config.yaml
n_layer: 14
d_model: 256
n_head: 2
n_kv_head: 2
head_dim: 128
d_mlp: 1024
vocab_size: 4096
activation: "swiglu"
norm: "rmsnorm"
norm_place: "pre"
norm_eps: 1e-05
positions: "rope"
rope_base: 10000.0
rope_fraction: 1.0
qk_norm: true
attn_scale: 0.104
bias: "none"
tie_embeddings: false
parallel_block: false
init: "normal"
init_std_qkv: 0.0446
init_std_o: 0.0
init_std_up: 0.0446
init_std_down: 0.0
optimizer: "muon_variant"
lr: 0.0161
lr_mult_qkv: 0.5
lr_mult_o: 1.5
beta1: 0.93
lr_head: 0.00834
warmup_steps: 73
schedule: "wsd"
decay_fraction: 0.409
decay_shape: "cos"
final_lr_fraction: 0.0
batch_tokens: 131072
seq_len: 1024
doc_mask: true
train_tokens: 785400000
steps: 5993
dataset: "wikipedia_en"
MLP neurons of a small language model. Each row is named by its layer, matrix (down: output weights) and neuron, and shows model dimensions 0-191. Each number is 128 + 32 x the weight over its row's rms, rounded and kept within 0 to 255. Numbers have three digits each. A neuron's up and down rows have the sign that makes its largest values positive.
After each neuron's rows, "fires before" lists the tokens most often just after its 100 highest values on Wikipedia text that the model never trained on.

L7.down432:119141125124156060148146137184099090093137133149069109108104118127192155169106132152112084143066172157118095156094118143117152152064071153100140122134148085123121156063112075156105202166154141149166117088105140135189078138163152143138126072105095120096184129170223127076139081147105130151101154098121093184153101087130119189121135185141102168123126161179158109085124143097109198137106170103123159154165116161131130162153139128056161127192130108105115127108122147184167087127143054070127164143129142141083107089124081097128126199136093175118078107115128129145122122113108111120
fires before: "s ", ", "

L4.down438:148076134161132136074140096145134096169106113103092125091127100129104109142143110111073154140097086145115120136132206164137061142116141081129159100094154135171122112095113148149178067167130123125156086075139110116151157144123117112151134115128149053140055115125118152208220147146124112239126111154049131153140089156113074137113121105089179133084102153148117172147089010152116136113150132094144114122131171107121102125177096153110137159142120153101130181126134148157064102111165101214131127175130107118135098157094078167143119115166079193172158125078086134119150122110123100128
fires before: "0", "2", "5", "3", "4", "2 "

L5.down99:189119129154169141098067095084161186111057145149151119153135157105129093147110115097121160142116186168112118101169176080144069137127174133128137150098090164139047108111128105162227152117147123091130132183132058125127108089100164109152110149138095141184133130167122117130121096189114116179144101126111087102087077164114068110097153077143120166096041103148157102107102118106106113119164119133125065089121121131165174132119104082167116137104178146093157102100120139191158093167070124069183111085175114186107103114115137048139100167167126112159171144128108104094110149135136181117
fires before: "in ", "by ", "to ", "with ", "on "

L7.down177:130130204118207114191107142110129165155162084155151157130142097117169100102110157164194143116150145109148173099107137166147115098083102157085159124128138138039163088157156154147111178177095112112166109104156101069136171099127144124156181077156077130119096125040037099102108122064090137123111150097188120138158139148139150140132120099095249114110098145154122115131109087113127098097090104126112052185169096149131150108140126098131134105136095153134132134123154090129123099129189075108124101086083108168143151174109104144068071127123092132106151078143082159123116057193118152121
fires before: "- "

L10.down470:179120169136143079031134128182082148122085072138116039126105131121103174155077155098170078120145114124161131074095108099133108128078140140167174136049169139116101108077109132111096147185091077165164156084092172100168156146140084108174158120140136164123186111147159145136135145079176121193124118103132105127109175119119116123124098116165213153120121130170119138132105158117101118132116158093127116128122137132155109132133136158095139124151153211137065157157109169155161164172095142124117158174111109140182155110114123093109156164177090132122134163122079070132137148114098103163
fires before: ", ", ". ", "II ", ".", "V"

L3.down51:116174168135154165125114115141141081156181144112134126127089079140104122126147096175121087132116103134140131177089197081106149118151115203115161126068099080091109191198173102126120177118110118092150144153127126105109101111130146112161092078133152072151142122150092147122111106135142096178099135112141151132116123125089137167145097085144151133153137062105118124152082093153128076127143092136105105146121106134109106160144125107059086085149135158143139147207096127122062152103135115146136076150126074050148174107144120071142124163181119127111157151110203148157118141122198120084
fires before: "be ", "have ", "not ", "also "

L5.down22:109132160126122054076089117162134135107124123108152169136123135182074085142111139182168086135118136117100162077127123157144107145080105092095149124117136127168110142084114128074149055125143105101171135066141171082101212115152138123172127167103139121157127190079123102122108155215082129077103133129184109143101132113139114123132119138165112157117238104155179143101133072164150143072072167110147124120089114146091127106106155114161104100180122075136065085150100130107170119165079138111103110163074099077156081136112082067139168104137152161069138202123142108169132138174162083161
fires before: "s "

L6.down979:126133174173114155129115119131131159140144088064112155162112177094137129137114176126074119076109118110131121122155122125102106084089103148148161087155141115114173150137129163138141168126108154157152110051065183157145155103121063142197130112126146094156078119162099136106111141131139120110121132111154158123128104125114091153146114102158111135124169138120053076080208073086115125162185070109141094136142087135113167174140125090112155109154107144112152059143118132157111128104127122109091137182106115133149158143087056114184126117057142113120165093067147105154125148129147160142
fires before: "to ", "of ", "for ", "that "

L10.down787:156159142151166065093126170054088158169170087135132117131139153148134158114109050098056072121145202125121179129092108160150149132133098073187085096144166056109090086127109128112129096145157103139122144110059111149086122112130115106119128122112097099126073178117109190145108162162146102144166155167184121164103129170111161136131162143174193132163179105134133157128092126067141137083100153172146177155104126073110100165112100099131155131144180150066181142138102178177152135131153085088172111123087121113087087113155103073158122120146068160132124149092133057114148124184113111089
fires before: ", ", "'", ". ", "."

L10.down397:179144159068145152132178144084134161109062123132116138086079156190123141124085122144144107111138104054170171153111141080142179129107189124170131136144163150081106118098094145101087134166116158091087086136094182147119135130101111181190127118122159146088139129144145105144098146081148117141150074158105102116103115145139108136110109115125182170120125106136185144160116133216103153109189072125109100129135119086127126112135156160156100185156122164126117162152160099171109171149134163048143146123080165097108120092132177151129062122017160083144182085117099106154134074149142103123
fires before: "-", "ly ", ", ", ". ", "ed "

L3.down995:086176083136116150075108083154125075114125185124149149115111143119129110117160099120116134060184127143110094211160127166144150159157107129165113120130138106143144092079158132164092142116118199034099210115100110123128189081130097124149129122113108208131128114141211126200069110121120170185122118146115139115135138132066123089138123115151131111155087131171110123124093108076114144065160090054158135108126142134120159162172129111145128093166115149156135186099100158139132134175158167109176192129146135087094198074109117099136097110164122079139121131108135091143142107146129077084
fires before: "| ", ", ", "|", ".", ". "

L7.down515:112123073126145104116095107120111071135122167156191132130106133213139158171150172109117117144068157118102141169065158119163087151091177124118179090107145106172116157123137151095098172133126094158191122142121163131099150143169149180120128128113113091130075181083090138150134069149135131134070107102153094129121160134154157098080136148135098158129179105143150089148097092135100111116180128094101146132187090113118124158130167132173155127124163161089132117122114141077109155131181102131102138117134121089101122045152115120142136064158177084181108125079148086142100099148210124119
fires before: "\n\n", "==", "= ", "\n", "==="

L2.down526:093148109135159094193156067108103161127135099145120155146111132168102084129077093176170158072096143078110081125125123095171101158161109136182167151131051086170135123150113132196128164125131149125181075081129122103124146138154117104197103133092175102084111114093156147124125126167131082152129096111181085122091115154104152171096112164137079151099110164132184110125121140133120164109125114091177094157126183062109130130106153101092102099155166145088151157154146092080127121155045108133091112065125142132118142140050113115129127146145081120136142124160082108124154120098140122118
fires before: ", ", ". ", ".", "), ", "–", "\n\n"

L4.down221:148158166148163116159158092121137144104163165181145124138178113099130061099141132090129183159094131140121170115067099124135128134158161160174144090157117173120132164097122103110107144138104133137117101170130110131165163153116139094143149172181174151137185113181078128073179131109139084162127179119150139182182108128112146103146129115163130094112099114190089109130134116123144057097131135118116141152130173169125165120148097136211128175169092114147058119130076153104131170071145131103094088184113086131094145109141123115186092102204141091075131144170133097138110099096130151189
fires before: "York ", "York", "|", "en ", "H"

L4.down415:170092153102124153170140173160128163119150134118100132145146127140085158148138088137119183166095148110185201116088124131134155141107123166129107102098161120117134123038206132091157141159103128188113095158146083099165175048087091124154126102159119140086157120114100120137130132120099156101140119151162138118149129125131131161137130172124096108094138148151126121118130084111154157101151158196092146163165180109156171016118213093143060153111158156122175117146116121120111148085122152121084164123175132207140120130179127132065152085061093071127168073116117114166117108161077062145
fires before: "- "

L10.down723:161150134163143080066171092147116104175122107149156187125171101124058123123128120048102126125114106120158128122082110158183149152072159120112076106095142074214167112103152100115151079159116083119145147071108110119170117152118119123139099162135070100131128159172124121083157164067101130169054136099109140093155094122130095213106148121099183128138172076101139199126131150124138081136093161160119244177109114144097113131138091146152153109059127143113093188187164165119160155193106107163143186123090056073109121139141133108163066162122121115117141093123091126106152153146166154181
fires before: ", ", ". ", "an ", ".", "'", "a"

L3.down376:120144105115128159055146158143114123139113083111097167081178113162167127120166157082139161106103113113151129128077172136195090122125161112171114123125130129142169141111149105145112084131126127149168207113162091127080134109157106110113156152177083077100160155129118066111066157062168172125068105157128119093153121107145122134156153073144153073150094133109091218176112068103097107139097127110156126108133133167116176070118128163177071160162133081148086197053148136123126171182094135057114127116113090153200125133147177140140145107133157166132128065130199107162148191139171145100
fires before: "| ", ".", "; ", "N "

L5.down143:105091129114137138142121108110085106049111166126102153161106119128138120090146076186100126092173139138142068131112162092098094126099104116101079134170154102160099116131149082124156139114217047074150088130133131164103173175155143093133095138129134094139182144171098186123214148103173110124156176152087207146067082184134116160156116117168117129119103102078089101142113138194089132153125147117078120074161161111136106131146170107147174157136110128115112123124123125169118132115099053106138109094123074122098151119129151212107157076168130153136106142107084131166144157093125140112
fires before: "als", "ances ", "als ", "al", "ing ", "es "

L10.down342:084071049180126159091107118126139125092159133086095107092161101114193131116166155094129120128111172120046127115121099169129149137104168121103076147203112148136150142155137152087177154097089106141148145091161106165116095111106120101083177176067121212139140187100098099146088114180117174163116117070145136124126106120104101136121177062085070078180096112144147080136171145085127159151182127091178121128069125128111166132133166098128075101134076085122142107113183124134159151134125173123124122149136151155159159147091147179152075109142131162137097135087170189179121147159128113208
fires before: "| ", "r"

L6.down366:122156111118124139137179126157111126125147110188139178104113144137091132182091116162082128099121146102141078145095098073103151172188129095186132121106121124110119112129173154073129191124187112156126166158093100110168148142144089140188107132117133155111138140089119116131127175102150138162143136157052136153132078126083117147086060132212111136155129083180161054099135153107113075110113127112122129139140165107118113132092114151160079149158157073131125095166112119116095136075089222108112137172096133158145150121090056138067185091107127146171137123140080144144152159141120106103
fires before: ", ", ". ", "ing ", " ", "s ", "ently "

L4.down396:195127141124094135093143099139127125155181163147121133104113132124169098101145175144095132121096124124092114096119159153137155106155128095116143161184093155159115118133104119132164165149119162161115126115087155121128095093146125182118157137153147155050155168134122135114162141116106171064158088124122086143117081125065123144157133190114108156106082145128178108077156098215138163097154107118114160175169132106147171150138070164124078096104130095147111150129112130121143123115112086048054092128083143142145137127159100119133154053074126117112076118134101128117108156115130123222
fires before: ", ", ". ", "–", "s", "."

L10.down96:110058169069145180133109159152127137178178106087135140197144170148108073094122113089124140160143134099119093133117116123148141119172096145127135127112066115152199138097140143089089118174113083113110107156143143092136094155137121092132117161196139126108073124145140089150160116048108058108113062112108142155127153072113113102115116148130162103112172146122139131116153122067144090115126153092148190141086107164135147129106140050167199106139109108132138118177132161075142141130090117135169123081169106119105106156123121121070097113131167109129069088108106119164105121190135122099
fires before: ", ", ". ", ".", "'", ": "

L10.down225:146076092114123157100126126102157073171056175124152184124072123169119106173107121128135084123127150126171153132096118131138132147096133064108103164096171107161118173108090103128170155091098109102071047130095087108138138139134139091147158145120136113145169181142110119164097127109174120121155148120138118162120153118088138082081140138135050138110077121104213112095146121135096123094137106146185124136169159089146133168124122105224132080202148111052115123151053221175159135144080191181159167107167078106096120125096147081090096136119140141125084093097177167128108113152117117115
fires before: "by ", "in ", "to ", "for "

L2.down40:100060134104169195131126164159157131125119143138073076099116117151109131104168175128051113179155085086073121092135101144141073118124133162163177091127148096115105207178123057120106055186130189106099101174106121134133076117124119108185104138114089110114120167134138128115099113109171114138103135104079119132119154114120129049147105129104104124116172153101202115135146108140115117133167083159113133138104129138116126062117181094143152132124093083154162085149154152184113149180105111149100090116166119090157181073116113153099153220140123076115208108156096143129148101093106110146
fires before: ". ", ", ", "; ", "sc"

L3.down673:118160109087131124151136134085136162165095172125084116144105059091148099148103089157102131164125152143109111101135133121172122126124135112089071152102153159125071170079094110144106132131134099145094179124054125121170135131179086134173154138098097099101127129112164097185163126104122073102148105124045130113105102160116161123117108125193094144099113087148179158095074095113195113155186092123144128146153131100184142137077110077105169101087115132147115058111087147142088181078184191082105106128138167118066120155124061110116092101150117106196166104066139096168104071121080174183
fires before: ", ", "–", ". ", ".", "\n\n"

L10.down482:150150137155115070073100096096149075162128132109102133135142081118064081074166113179169117150074073173090138082155135143124147150146106120156119134233069152130145117152136133203098135182097208104121115089113148139118110096119153128083136121085191124145165118072119107150138096161110099130103147178087131095088158158084130048138145070078081144202166137128138108094129116086173127115086138107157087068081108140122103108120083130124159150155113089077123121092144149142160116128109188073112123148149177131142136148194086152080167137100039185106099104188121141111132096139137140110
fires before: "\n\n", "ke", "tion"

L7.down91:119135138085085108135200128128065107158168114137096080164118168149094101130123178138094112069127147126123149116102160141108150120083112168126104131102130086132127161144133155108138154163158140164160076124078187064111148090106145093131204119063170126131170141083171120210109109140174165089103154163119158158112092114151129166116135106105106108162086104086155152100171090085095146149188119101157198101187129088116153139076116115120136101138142089173120129115115146114133128111165107118101101166064107077089093122107162104116115141144124196088135068167137200066140133113100184099
fires before: "of ", "was ", "to ", "in ", "ent ", "for "

L7.down869:218080073113113151204114122126115139098138141134127171144141145082093155130148092157129088139076103146129143140099107099148125128095104135152179123068119127117128154115191100148101143144125143120105136100077186100111177122101192168160132117131073099144123158117150151089122114108115087103093077109162123168119120178111115090124183166140119108121137107156159068155127172114088159155214132097157095145079165115066131126155144093100188135141180133127138145094102097108091150148085099084141126047115185115111153080149121119145132170183123131100103097142205168138137095123194159125
fires before: "==", "er", "===", "career", "there ", "tion"

L2.down471:124139154172127138091128114133145131095136101121144155089161172110107105107137080084034070157107185099138112128158133148132105091105144139111143122166110224107084164138185138122117159137155137166135088167127134082163153159093107117156131112078161131127127172083138148137105190098092129130074185163146167096103102114148142130123080118193158104171113131146128111039138084113188156169120145102119099159186121126128088135054143160139108096106153083086136150120152128175113134077088130118137089106145148109153178109167191178147109139111166106129100121149109146094115118128079164087
fires before: ", ", "es ", "es", "ed ", "s ", "to "

L10.down196:067131180185155128117170107127121077127153145175150139094085148142168141080155153119143131180127118068099156146142097132124159130071106148104095109147132058158096171109167155150148108101170173123182140160124110130127192094132125075126161104154142154116149109141180151193092157178140118098104081110131137120079111134073132142111153111163077138191172196093180130201134108136120118112134121095174140154105099077034144152144121120140130050162171096158134113135164122092134157105110110097087125113098149129123144105115098160174163132134183127115122166138131190099148145184119174137
fires before: "s ", "s"

L7.down464:130080165130129134181155102115152164150129146133135126139113142121190147142098094044163115115129140103115108146135133096135152100163144181166139185187114192127175155111098113130132093122099157154141099135124161101125154170193122148112186118094093128188111156092155124109123105064110160182116100101129070131103072144192123164084129113197187121149123155117123192124166121071117189131183167060117169174136162136128142147142074075077126163067152108081134169126155110076103138091145031123157153145128125188115111095129128140159126125148098058184126112066129144150172118122110131093
fires before: "\n", "\n\n"

L3.down978:179155087150134085117135158114129078143064076136110119155125096126097126135103138111081129143093158151112164102124140134177096106115137131145156120149149155058096176102112167040115161114098108122082129114099110102198092077176113129163148099132149156147126147105138096148122115112143060165144102138087107134140124091143101159152129153132210107153172198158123128122080080129153079131182118133131125099094084143103119130106141130160107093123138146132061147152026121156092091084158172082178090126106097085148093075098119187126136135163123111194118135111157150096072124165116141135
fires before: ", ", "-", "–", ": ", ". ", "2"

L7.down715:076126135135160085177167201140125096127119083201132129091173079124211165091128163099140100126128144089119122113111106133101142073123179156138146174109121126144115111120165142123089045149136126098164103139148146139082145123189168079147112104098166131173071109089133122139147101180117094151080130142187133132130075131119123153139118095131207131131029129184162111126095162136104149131154053105119084100140102148169072120120162170101108111090133111088126175125148106136094169143162065087089124115117147147132142164186150169133192100111150152132139111130159110166045145145105092130
fires before: "==", "===", "In ", "On ", "The ", "= "

L2.down239:151105179201149164141140152169124126104130096054120113114194092119146065088164100168119158148108117073168149136051088132142139135166124133110130139132134101166127135107081090106101164179156124156109121131131120155141162113105120158143161119097076142095087100085119143071104174163154120117161081138173131147127126126153143078099152126158116122099122105164118121152114103149172124141152106133113161059168087100150151062088123146105200148130097178184088123116111192133172135097085141132163142124109071101094147114126116176134122107150110135127122084132081042159137085108070166116
fires before: "York ", "|", "York", "k", "e", "H"

L10.down208:091143152093140140099177102150158125130152149070092152113169087109068110112091114160136095072123151102152110172126111114132078140152082148138110098147103182176093152098124119105189156102130106127079140099185120138127120102133025129155097136136072167132138103132077125138049095096142062063156119146127128108167129153140130135087157074098193162096137060144080165113101118100085122140153150159177113072093172111127104136135067105173117101063099143167097158123139145177108157077127105135178120132150073160154102141168138127117136183102177076172080104110136148131144185146190129104
fires before: "in ", "on ", "at ", "as ", "with "

L10.down407:163126133137114123089115093081108112116141144222087171099086135138162084141131186138092112144078126081128105166104148096129085157062102134134120144126114163138165143142135077130105143070133158096170111127173157162169101130177155058148141089089132108142099127125162110043128146045145087122105132189175103100076124073151091131108106128133164152136145050097089051120124159155109100145156169076090160086163136048110147080165125160171092177142156150149113125143110186097132132100147091169097101050070117081074079124105087126095114134146143166078107156087134102160149128102135127182
fires before: ". ", ", ", "s ", "s", "."

L2.down449:152157142183123044108105128133170121116104117161157094098050102181125163121144087128135139083122127113134168074129146144145141131165116178169088137151118107150122079133162135150128120123197167191124101113136091128133148120111161131171145156139172140065060144098194100048166124092213159140108094138110085165142153109126090127169083131151138117156120195114121155138134146098172127141113124121112117143165130112146087118136137122173115148106098139154164154200075196115139121181139075076105113119046145172129177137147101125095098121110107148141115136083134093166125139093121139107
fires before: ", ", ". ", ".", "r", "ing ", "s "

L10.down628:126182109073114098181111048143107122153171090164157090151131130089126181136185055091103132117145172163156151086096210137082129177105081099097091114150131136122115081157162124106167125086164109126159107136161105150171130123154086173109120135109123143125126161107177139169104118181145083097167141111109089152118104111136107151125145138119120143177180082061126159167201114166180114147095145095135138090111106131087092041166165118150152088105143112128139132095142104119135104145122141172091098182171160131090159128177105127170153105140161054117144165116164058107103148091123097131
fires before: "s "

L6.down915:131038116133203159084194144097123072091127175140119157135210089147118098109062088129127163111207166125152156201119078137159148149075117138156149130128110141135121134134118086124168183130129155144151143150134169173135166121142135116146111145147123107072193117137131121126146085144152080162126153095137141161179079103088086106078116177147122152154129113135141075102104170147142102157154088169138124180119111127104151099075133118246110149165103195134151169099090098108152141212198166139154165147109083123135096095140130137105112134105149173113108117184135115161114140147152104097
fires before: "in ", "at ", "with ", "as ", "on "

L3.down567:072120110176158096101112103144108135074114144145201139103137083116156142180134127134106145133107115033116119118115164183125146074153112214109137107198066103118120100137164122106173148141120134102160128122159145134099079153073083172113135112143119114080086153127099148076102150132202163141175144113125123112144116137138233114131165072122122153158137096153139175088141140096075159110176076110126120090158142066077149131128114110180186105148151113104103166150125149170114166096088185078160066110101129182130149129103082113123151115160058123116120174097103117175091081177111131108
fires before: ", ", ". ", "es ", "ence "

L10.down889:191133105137113124096166143031154060088158152118141119125160142166094160100118080080211148194143172045172154122113163126137151090154129194137088122137138134130124144109102190131141079146120100083146115136118100106140095107140150060152082108162141138105141137116128102172101080103114127126163153121099150102123159086087123120148169118105085145080095113094129145080088136140150123168147108116078104203164115146163084140143156116089108128085135164131144163091094126102142088187123058137086146145104073075152110136134148055126132141124142136135106127068141100103119175107131100147
fires before: "to ", "in ", "on ", "at ", "for "

L10.down477:118139108146107114093155113083138123123025157112105113171138124143156072116144122179129062160141096137064088108125121142124141188138092126113115153131134142125068135112148119135167168178106185108217156130106129106135161085153161133240202090128153160193084129182118124110155115066124159121118100135101101083151107117151137132179145098147148099127165104213089153096105151131118200135137149103146126120073124142095107082150112090122166124128151127102139113154152157173139109138173153105141181149134134125116139081199142087114175086173083095070113109130137119144109161186172123185
fires before: ", ", ". ", "s", "ing ", "."

L6.down163:121137080130172153133171092077143095104150175124125148184052113167171085142128130099107109132080143112161147112143134154126131115112125155187153146109116106112141152101116142194130139091110078111112086075103153137167097121125173148150119113135118095164149129056080122095134099138133108109127123102162181149137154140114172128136153121112145138158085105140097105170086116120139104128103068154124079098140116123117091162177127089096126173165159127065145203079085135146191114188093122156132138134142129103095142136189111010147135162165125215129116173096107167134171141179064137087
fires before: "to ", "by ", "in ", "as "

L2.down756:104105112122100102113081135075146115172142133091086168142163087119075124145120099116150119144131097114128167142152110152153157148146172129126118089125096110133068188091120087130091163096173095130187093144125107122179145113133119113168173146116145079157089129142099134086200175095117134140163140117097084135076159132133077168147094163141177073153100111136133145059034095115080078118154122081157140144140152118087145127136178090104177159151127105123134157137096137112100112067105171074188108150122160042146136148152151121101123133194102163191142138045154128141157116135119140183
fires before: "0", "3", "4", "1", "5", "0 "

L7.down469:139206135109163092121091119091121156128095086151153135114069109103174178139139096124114090060106112089091126085077093158184109124179116147116150110106103105129077116110036112152124138154130139185155171126112143138209162109118112140121117134118162188131103113096103113163117143139153110145134123142110109141120103204108145128094137114174120087185169085104067123105158206138090126141202123121155133102081127106188134114088126132149127130152188149061141140150102165162146130109125058118116155050131162181119147163157089105175056136154107061102171105098141118090120125156082143166
fires before: ", ", ". ", "\n", ".", "'", "is "

L5.down567:197128103112138131084117113148091086173150141193162120173126124131124081164110116104120194145135144215119151188138132139152131117132081105057108148156094151138158102135088114201115152201076110077132079118183061104177107141146132161121159118152157192117115091130192152148097143142112134171137134145154117171188121121085078128192127075130141145099124151158162148133154127142120146159098138113075100033124087123080131079096152103128081147098165126124097129071136138103146130145093067184134120085152157119080085128136136138117134174169120145141116174124140066182168153114126097081
fires before: "| "

L10.down129:092141128109168203145179158210162128116113073111145198145158135121077125114061151106106113098188149156117115121112169145074149123091160141140135126154151146186165076115143049110121124072180149121130124135147129136073128129061126093135149155111153168153089128048172124131134145138051121104141143157174119131128110179093170080160099144135053111141118147111114117097104064149093133132145070157161089191110176141144097122157116146107085095155136152108147118169139175102077142107147095137144142121128152128097143105097078177139095123090171106160155139115135139126187081173114144136
fires before: "| ", "- ", "===", "\""

L5.down495:129130132133202129068083173146049082097136145097134162132088116126145154164114133094110193138144137132077152149146116116105153145157163106120107103108149118138076140137110122103164126106127105177123112104139155061089124142154113128116101143140106101065153130104129132128170168195159143135092160161137121122133112181150149132142213133128054105160255119150108139097144120145162101165144143121116080104179184128133100115122100121141162125130112061120144092146093099150157100091159228109114138121091120204117167112166122175109118090137151167144124113138050136128065163117133146120
fires before: ", ", ". ", ".", "tion ", "ted ", "ed "

L5.down508:149090168145193081109129150107145115085107087161108123098172120143147145108166141143089129147082080113097134090107150132139176139108102128100128112089080144154092110166097128199204149126099152110095099132145192123095157174088170128092118147123149106175112120167128076143126186062177141156157211123048145166130096160167122127145108105152123122144091113139109138107082178171098119100142119097092109151068111105113162132140179112106107162093125123120104134140112106161164144151164087159116126076116140107160075156100115141164213130112163077131124163172146102108101161171177110133
fires before: ": ", ", ", "), ", ") ", ".", "\n"

L6.down878:145159100093136113094183163108117094069128137071137110196108092151125111124085107134094166128126140169136087141076166143172102124138133155188091187176100172168141149124114167156108167134102072136128160129086133154213109088034121022165087145150090119115156120093148193109117126108132082175089159109096109106110134141144182162172145157161104161106091179153153142147148077145108156169132136071203138115118094096130161143148112134162138133102133182107135138082109106106090089117130105108102117085091143072120088132102116066090118165125071104112149135181112159116111072106172145150
fires before: "in ", "on ", "of ", "at ", "and ", "for "

L10.down83:116146094055228155147147143053158117157119127126140145107120120099128124167112101091088196145147128155125125148146156106119124149106053090157107117149082071087164149130108090115140118133211128146171150134129120108160192157127100133166132153099106148124165144110128138072191111090107159116129101130151169199154185188137134130134098116116174177099139186104082111104161106124070163151173168137136139161126138162110076078083150138123132151106140186136132102127187115132160128145093071087088066126082049154079161095175109161133134176096090100168123137136140104165132177156115118101
fires before: "ation ", "ed ", "ing ", "ation", "ed", "es "

L4.down322:147130105100173138113131091150103148095050078155134186150142040174107115110149024073100155124100195094185085158111185066146057131187142145124132159119088107127116157125134105046077117184126082173119132137155163163145147099153111180142117099135083153125106173120137124107153164133123134094140120150097125111112144113123087115179064086109092123097162162099140185105166135098115112103151143183166106164058097118130197158113120120158099173039114106108132129104076154094148138160161121092118160099126162123106126155106136077091145149138131157131192121120101190124163093157132139163
fires before: ", ", ". ", "; ", ".", "ec"

L3.down346:151115118109154122095088088122134122104094096127183158125131099150091050132162096171157159206124142136148141144130147162125172096179121113070141113169191121129122161124153140109126148148133072105146113132101097059120120095056131093184116107160092135108205133077186142156136140158131130159171138142130139089105101120125114098131104111105180132109092151098101139072135136081195119109169171106139119140102181141100102114064147151155102071131089086165079203180155159112151107126179112076106126164139113110095103081142142123150111219132175160149148166117174159189097096138136136099
fires before: "| ", "States ", "States", "Kingdom", "|"

L5.down874:153157189108185093114078144110070109092141094154157124130053099110079129141123108135115131078124123121099086100143146112119092081115151133161145150137106095126104114101099150170200156122131131135092098160189074140113103092094089138136088193109144130157119175105133105150125081178081151185135106153123079111153170119112068104088092134127172181133080174079141086127119103144121105073074140121154102150132144173109110070139117170225148116124080107079127181089125149140145077163162145115184122124146132090165116152139106121110138119168161099119097139163158120064138111145100192093
fires before: "the ", "a ", "by "

L10.down115:080149117122084125078121166084094174115178149133064120135158146159124146147133142134089111101120134171113124115132203145115081109095111078158158100115111117120087180096134125070131126102120181150172137147150208219099126160153166088145139102126109094135073103092120131111134168143076177171153106108157104117177115080091115140139177127138173146123185184186167164079159122171120184138102190172138091104136185135145150106087130136180135137177113155158099114118078109153132075198183123128134114124147176100112102106120106131089155167157170124130111130085121129151148134161131152147
fires before: "s ", "y ", "tion "

L10.down97:104088147121145117068124114125111182177151125203102136080134184203124083185108097092171117125106176077168134146114155134141115150122120151135166106116160141109155136156195179125068158125099114134178023100151089168133056155149154134079150118136173108119178165115095183148111141053126145072167129123118161096113103120108095113155142155115149118183154163136155156141110117119193120114080075146138129082154150124092091144142102105148163120202188096109121173147082109141172083075148162177126096082186166124131157152133094099136102130149046158072097185086165141176137099115107107150
fires before: "| ", "ture ", "k ", "- "

L3.down299:159069116149102104151173151124134133143101130096110123167156090138086126031135156111113117107145146158147099175163131219164110081123162178122132113176089131094149119099177110168090119094168142141161093109132124122151130186120119162182162136124146090175147170159213077124141121132114125156160145051129116151118111092129099100169138167118101107174117131129130122050118127144150128186145105126124147100105086108193086143132085168142163131169190160113117162057085171143148150097164108151110087122129097117149132099147166089094129151098131174135106173101123133153159112147133147125
fires before: ": ", "| ", "w", "- ", "ach"

L3.down861:104124161093138145119129110121132092192152119113108142175118106070190111085175184117094149173180170139163088111128122173197107162118139143151166137187205122114073101076131129108173144174114166114107117114119116184152117136101160129078160121129122117105134153101163145116123160140165178133107116152144157113089083141099156095195092115172175148169176141125174140098177108113168101098203100161122106137096099073111163160113105079168090190129199132141101168161158146170081155122152157085100118128094105085122198085078104150101151101115110137115084110132118134102165178118137178136
fires before: "\n\n", "/ ", "amm", "ask"

L10.down102:064082122149098160118158168128131150094128140115168161146157167105100154153113181152173132118181091091032134101145134144085129124102169122097153145100090116135103124162183091110140160072088099058169106050164157109093141110089162104154111115107110115124160159118151161188130188201086146092152106120113210139080094062119151129124154113121134076127156100111072123191135181138132071149122146128105150088110129104101116130122152190105115104132176068088134203128148115108158143088098166120164099099068130073141138122175137072088117156140139144155178102085141133109091144131093163132
fires before: "| ", "); ", "|"